{"n_kv_head": 1, "vocab_size": 44503, "norm_eps": 1e-05, "positions": "rope", "attn_scale": 0.108, "parallel_block": false, "init_std_up": 0.0251, "lr": 0.00922, "lr_mult_down": 2.0, "schedule": "wsd", "decay_fraction": 0.569, "final_lr_fraction": 0.0, "z_loss": 0.0001}
MLP neurons of a small language model. Each row is named by its layer, matrix (gate and up: input weights; down: output weights) and neuron, and shows model dimensions 0-95. Each number is 200 + 20 x the weight over its row's rms, rounded and kept within 0 to 999. A neuron's up and down rows have the sign that makes its largest values positive.
After each neuron's rows, "fires before" lists the tokens most often just after its 100 highest values on Wikipedia text that the model never trained on; "fires on" lists the tokens most often at its 100 highest values on Wikipedia text that the model never trained on. A number after a token or word is its count.

L7.gate716,206,194,205,157,172,181,165,199,225,221,175,170,206,199,235,204,214,191,193,229,194,188,205,209,234,187,203,168,177,229,184,198,206,205,227,175,177,193,207,188,200,204,237,199,202,197,220,208,191,184,192,228,200,229,230,198,159,251,208,205,214,207,226,196,211,194,173,219,201,180,205,213,208,190,193,206,205,198,190,194,204,206,179,204,168,213,206,171,178,213,194,239,205,238,205,193
L7.up716,236,192,175,222,234,229,156,192,196,190,153,180,206,210,204,213,203,208,189,160,198,231,219,210,205,208,207,196,210,217,189,202,228,205,167,207,190,198,193,189,197,210,202,200,239,213,184,187,206,197,182,213,225,166,213,225,182,215,206,223,199,197,193,204,217,223,184,219,229,211,206,188,215,199,211,186,212,203,201,231,215,179,185,178,197,173,185,202,217,208,221,200,209,241,220,172
L7.down716,211,188,203,242,241,209,202,188,212,174,201,217,204,200,173,202,222,180,221,191,189,199,210,196,199,183,207,231,205,215,198,180,184,191,183,185,208,154,224,163,213,187,210,235,203,230,182,224,234,206,183,197,195,227,190,211,230,185,191,205,221,207,204,205,202,194,186,210,195,198,213,206,163,216,209,192,174,237,203,206,197,203,209,219,201,171,166,221,188,229,193,211,174,192,194,220
fires before: "\n" 86
fires on: "\n" 41, "==" 10, " ==" 9, " listing==" 4, "===" 4, " scores" 4

L4.gate1215,223,205,206,183,214,198,198,182,198,202,223,207,204,222,233,188,184,187,222,185,200,205,212,183,236,214,204,207,197,194,195,161,211,178,228,181,214,237,210,182,182,199,177,201,152,220,226,234,204,167,198,186,218,208,206,204,182,204,205,218,178,205,173,245,180,199,196,176,170,196,186,208,174,221,182,210,196,223,191,194,254,185,202,199,184,201,205,229,220,154,196,203,200,198,216,159
L4.up1215,206,205,216,231,205,184,214,253,217,172,186,200,213,215,196,200,202,170,213,232,181,180,162,204,212,167,205,222,205,213,173,201,188,201,214,164,170,164,182,186,222,185,190,162,210,187,212,224,205,209,186,249,222,168,158,219,223,192,189,209,209,199,219,209,205,183,201,214,214,211,207,184,198,184,224,208,201,198,165,211,216,226,195,182,190,231,183,197,204,190,210,193,221,175,211,213
L4.down1215,209,259,192,223,189,202,208,201,214,209,188,209,204,195,186,180,202,178,226,208,202,172,183,183,226,233,200,228,220,222,212,206,205,174,212,207,159,195,209,232,219,173,217,203,195,186,198,196,187,181,215,252,224,175,182,203,213,200,200,200,244,242,210,215,202,172,223,186,234,192,218,218,174,200,199,199,171,173,192,181,206,183,197,199,225,208,208,232,248,184,211,185,195,218,182,214
fires before: " he" 23, " the" 20, " she" 9, " a" 7, " they" 6, " it" 6
fires on: " where" 64, " which" 17, " At" 5, " when" 4

L7.gate1285,177,223,197,210,199,194,204,174,216,177,206,182,199,208,193,207,226,200,199,205,214,234,198,217,205,216,206,170,227,198,193,204,204,204,231,210,204,216,217,213,175,163,221,173,188,226,203,225,196,169,206,185,189,218,226,195,202,187,162,183,207,179,221,225,195,178,220,212,197,190,223,225,233,190,209,201,217,174,180,161,196,207,208,165,206,187,209,184,192,217,164,207,188,231,197,192
L7.up1285,180,174,221,194,170,183,218,199,173,209,178,188,203,226,204,205,208,216,185,204,214,218,248,166,166,191,217,221,202,208,193,150,209,196,206,240,194,199,207,207,171,191,182,189,175,197,236,209,176,187,182,156,212,223,171,198,197,203,202,193,190,164,211,225,174,190,188,208,195,218,212,220,195,187,201,220,183,165,214,162,210,189,208,174,201,219,165,206,208,188,197,196,205,230,225,206
L7.down1285,213,173,202,169,177,207,204,223,239,172,232,194,207,196,200,192,190,177,203,204,214,223,175,178,225,197,191,170,215,205,180,215,246,200,223,201,181,205,223,155,203,189,198,184,186,251,181,227,156,158,177,173,215,228,231,228,217,173,196,182,234,177,192,176,188,210,213,203,182,186,232,182,206,201,228,192,205,222,227,209,215,202,174,195,220,230,202,212,220,196,183,181,182,217,170,165
fires before: "|" 36, "|---|---|---|---|" 12, "|---|---|---|---|---|" 12, "|---|---|---|" 12, "|---|---|---|---|---|---|" 11, "|---|---|" 5
fires on: "\n" 92, " |" 4

L7.gate720,188,193,196,218,169,176,207,200,187,202,190,232,190,212,206,208,185,203,197,189,216,185,176,216,186,226,179,195,166,238,205,202,190,196,207,166,188,218,201,193,198,188,199,199,199,174,216,191,170,190,195,190,176,215,188,206,184,159,191,207,208,221,228,246,202,200,236,192,228,211,217,230,218,211,247,218,170,230,223,180,160,208,163,197,220,208,183,200,218,188,192,164,177,212,204,240
L7.up720,201,156,230,193,223,211,208,205,204,196,184,173,221,185,221,208,212,197,182,198,200,179,204,175,194,197,182,222,202,227,228,182,242,178,204,192,217,194,203,189,209,201,170,203,246,229,192,195,212,228,226,190,203,202,249,179,221,208,177,183,184,187,197,164,201,234,249,198,184,212,180,188,208,149,158,178,206,218,167,202,198,222,214,229,194,218,199,219,218,206,220,210,198,200,179,195
L7.down720,218,167,196,200,199,216,228,201,218,213,216,215,216,209,170,202,202,195,203,204,159,210,188,211,177,195,225,199,218,198,224,250,193,209,149,191,222,206,206,204,187,239,204,213,224,191,180,250,184,229,227,233,189,210,249,236,175,161,187,219,228,241,194,203,181,202,220,182,218,212,199,203,194,219,215,189,184,197,191,186,188,209,204,196,235,218,216,216,196,169,203,190,211,197,214,218
fires before: "\n" 98
fires on: "\n" 86, "==" 6, " ==" 5

L6.gate732,196,199,188,190,203,176,177,190,214,216,177,199,197,184,184,230,202,228,206,180,234,193,215,227,187,209,186,161,204,204,206,183,172,201,170,205,201,215,197,214,182,196,188,185,204,188,188,226,213,218,192,220,209,194,218,176,222,250,179,237,211,213,201,188,174,212,206,171,181,200,225,191,183,151,185,205,219,225,156,196,229,204,198,185,217,186,243,207,221,225,171,229,182,236,195,187
L6.up732,185,237,210,208,209,183,195,204,187,187,223,218,183,217,205,203,213,179,155,169,199,206,235,243,197,205,208,174,219,178,240,160,176,205,149,184,244,207,195,187,167,145,229,201,171,215,191,189,205,188,211,214,198,189,226,197,187,186,225,217,210,163,201,181,211,175,199,197,216,191,211,177,177,168,201,193,204,247,214,209,241,191,228,224,211,209,203,181,200,241,184,212,228,209,168,173
L6.down732,219,170,180,182,229,208,234,223,208,205,226,218,236,211,211,198,237,190,219,193,205,189,144,219,221,188,191,196,186,167,196,205,194,184,196,211,181,221,199,184,197,209,189,203,220,161,195,231,192,203,216,196,212,211,221,204,199,202,211,201,186,225,181,183,195,205,180,209,197,202,173,208,185,245,215,222,221,182,201,195,189,242,231,210,157,212,226,205,203,232,188,179,199,159,214,210
fires before: "\n" 41, " 0" 17, " " 9
fires on: " |" 92

L6.gate730,178,186,174,146,180,165,182,193,195,165,185,205,221,166,215,177,216,220,196,211,233,188,166,202,198,177,200,195,187,202,228,197,212,193,209,241,202,191,201,151,210,221,197,153,211,189,208,193,230,177,214,213,192,190,190,146,238,217,200,220,216,194,208,191,209,184,202,196,200,181,204,193,197,169,184,242,196,188,169,157,212,213,176,206,215,208,205,233,159,222,193,192,198,227,215,220
L6.up730,215,187,193,189,213,209,216,191,198,204,201,172,175,224,215,225,198,210,231,191,244,186,171,177,200,188,210,182,193,187,172,189,227,187,207,203,182,187,187,202,208,206,198,204,186,193,166,199,203,222,201,191,258,200,233,188,178,224,187,243,220,207,237,203,192,225,190,183,201,208,253,211,211,208,188,195,198,175,193,179,192,198,202,208,178,223,202,217,235,207,181,199,187,230,203,196
L6.down730,226,199,199,162,197,209,207,192,194,224,229,177,211,204,204,193,219,214,187,192,201,189,231,180,158,191,204,227,213,199,206,202,185,220,202,216,213,206,188,222,180,195,203,198,171,201,203,177,212,195,208,188,189,189,215,221,206,181,179,218,185,208,203,180,170,220,235,219,157,178,222,254,172,213,188,243,221,164,173,227,217,203,212,217,193,242,210,230,221,208,212,197,244,226,186,179
fires before: "|" 13, "|---|---|---|" 12, "|---|---|---|---|" 11, "|---|---|---|---|---|" 9, "ia" 5
fires on: "\n" 51, " to" 20, "om" 6, " |" 4, "c" 4

L4.gate1178,194,192,200,239,182,186,220,204,171,199,180,189,212,187,191,190,204,176,199,182,167,188,231,146,165,189,205,209,191,195,255,192,202,189,208,148,223,224,234,143,168,185,204,190,180,207,200,197,227,219,191,192,194,174,189,237,229,183,185,210,204,214,210,186,171,193,225,217,182,192,207,223,226,185,190,227,154,175,163,195,180,225,227,193,191,172,186,166,205,221,213,211,195,224,204,216
L4.up1178,197,153,207,218,157,221,198,199,161,216,193,218,208,210,195,184,214,201,192,206,202,179,204,191,183,188,196,202,224,184,193,194,159,189,187,193,222,228,226,178,177,176,156,204,235,201,176,194,217,206,214,187,208,213,230,195,194,189,206,192,211,202,197,188,180,260,213,247,192,186,160,226,249,173,213,244,154,205,188,175,204,194,219,197,223,209,175,199,198,189,174,210,220,223,199,199
L4.down1178,219,199,199,206,179,201,172,218,198,207,217,175,203,229,185,218,193,187,176,212,193,180,207,182,216,164,190,215,213,215,202,203,172,217,183,192,190,202,240,225,179,200,187,189,221,205,167,210,221,197,233,247,211,208,221,225,191,178,180,182,195,228,217,193,215,190,193,228,206,210,206,201,185,208,197,217,167,188,176,197,203,203,208,198,198,228,215,196,233,211,212,201,216,231,169,207
fires before: "|" 42, "-" 36, "\n" 8, " •" 5
fires on: "\n" 86, " |" 8, "-" 6

L6.gate1296,167,202,191,221,173,171,180,183,158,187,206,204,216,222,207,244,211,205,215,204,187,213,205,194,178,188,203,207,167,185,194,186,226,217,222,198,190,183,188,177,202,193,117,262,175,224,211,179,197,205,215,237,225,180,177,176,191,187,177,215,234,220,180,203,252,199,184,192,183,235,175,207,215,224,228,212,206,207,190,196,189,199,219,197,189,184,221,162,196,199,211,203,194,187,199,204
L6.up1296,194,196,188,205,152,203,213,256,194,202,194,177,198,201,137,191,239,168,168,177,180,244,230,196,211,177,177,198,204,201,209,201,221,184,198,208,192,226,229,191,206,205,174,165,208,227,180,190,186,198,201,215,172,210,183,215,178,202,192,204,185,188,182,207,212,203,209,226,185,183,208,205,197,183,222,243,225,180,214,188,209,160,209,241,230,211,209,212,200,184,198,167,211,197,241,200
L6.down1296,195,217,198,216,203,185,211,206,174,201,204,225,180,180,185,195,182,198,152,169,198,207,241,201,221,181,205,190,164,222,216,223,190,216,183,234,226,211,228,213,175,172,175,206,168,215,211,205,163,194,195,184,232,171,207,178,168,189,204,196,195,217,193,221,214,211,246,205,191,221,201,224,232,186,193,215,210,199,194,180,227,237,205,189,227,204,172,202,233,203,181,234,188,202,235,194
fires before: "-" 69, "|" 11
fires on: "\n" 81, "-" 8, " from" 4

L7.gate1053,205,162,185,200,195,198,196,173,214,192,223,191,189,207,222,225,216,181,224,220,151,185,191,220,198,214,196,204,222,212,202,197,218,207,214,195,211,209,224,210,147,182,176,179,224,180,186,199,156,205,204,179,193,188,211,195,219,216,215,192,187,212,198,207,211,194,217,182,184,185,168,234,186,185,209,179,191,209,192,170,191,238,200,213,204,192,249,193,165,213,230,196,211,204,208,230
L7.up1053,231,175,231,223,218,195,197,201,173,172,203,201,180,224,216,204,190,203,198,212,200,151,191,212,192,200,210,174,205,209,224,216,204,194,200,203,174,203,203,204,183,179,183,173,177,198,215,184,198,206,208,194,188,219,219,218,210,191,202,244,210,255,173,187,189,207,200,168,166,211,188,205,201,167,190,213,221,229,158,150,212,193,191,225,186,195,204,181,205,153,227,181,190,191,234,172
L7.down1053,178,200,190,200,187,241,191,194,191,224,199,202,213,222,189,188,213,195,201,192,194,196,198,219,216,200,184,177,200,215,186,192,175,186,219,217,212,208,206,218,211,217,217,211,226,174,182,191,224,204,200,197,177,227,203,217,191,204,199,173,212,191,207,187,172,247,206,213,209,162,203,200,194,232,178,189,225,227,203,211,175,197,199,203,214,177,196,201,188,182,207,218,175,196,186,181
fires before: "\n" 99
fires on: "\n" 77, " ==" 10, "==" 8

L6.gate670,187,180,189,206,155,183,211,215,204,173,180,233,203,180,205,193,223,227,197,215,197,230,200,212,183,206,167,177,209,212,207,192,183,163,203,196,193,221,181,202,199,173,184,192,193,220,185,203,209,209,191,197,187,244,205,161,212,224,215,244,177,192,194,198,202,200,212,179,170,223,203,212,178,177,215,199,209,186,183,220,157,207,197,189,222,201,175,243,179,180,172,220,209,204,221,214
L6.up670,216,214,213,198,146,201,215,194,171,225,200,197,185,178,232,201,183,200,219,178,161,201,232,208,194,205,196,158,233,208,175,166,172,230,194,195,241,225,227,209,174,193,213,207,206,189,203,246,208,191,201,194,215,186,190,198,200,174,143,182,217,199,173,204,184,194,206,171,167,174,179,210,184,245,182,207,206,202,201,207,183,214,213,197,190,213,166,187,197,240,186,196,193,207,177,159
L6.down670,195,178,244,228,217,177,203,195,193,181,226,168,187,215,160,200,192,206,190,153,188,218,212,200,200,188,203,205,196,218,212,199,186,150,182,187,178,211,176,211,187,184,178,172,197,219,204,210,188,204,190,164,181,179,215,239,225,195,182,191,202,178,180,176,215,225,207,224,212,199,195,209,214,206,192,171,190,214,173,189,175,180,185,208,228,233,208,184,169,213,150,203,171,196,165,201
fires before: "\n" 32, " " 25, " Rank" 5
fires on: " |" 100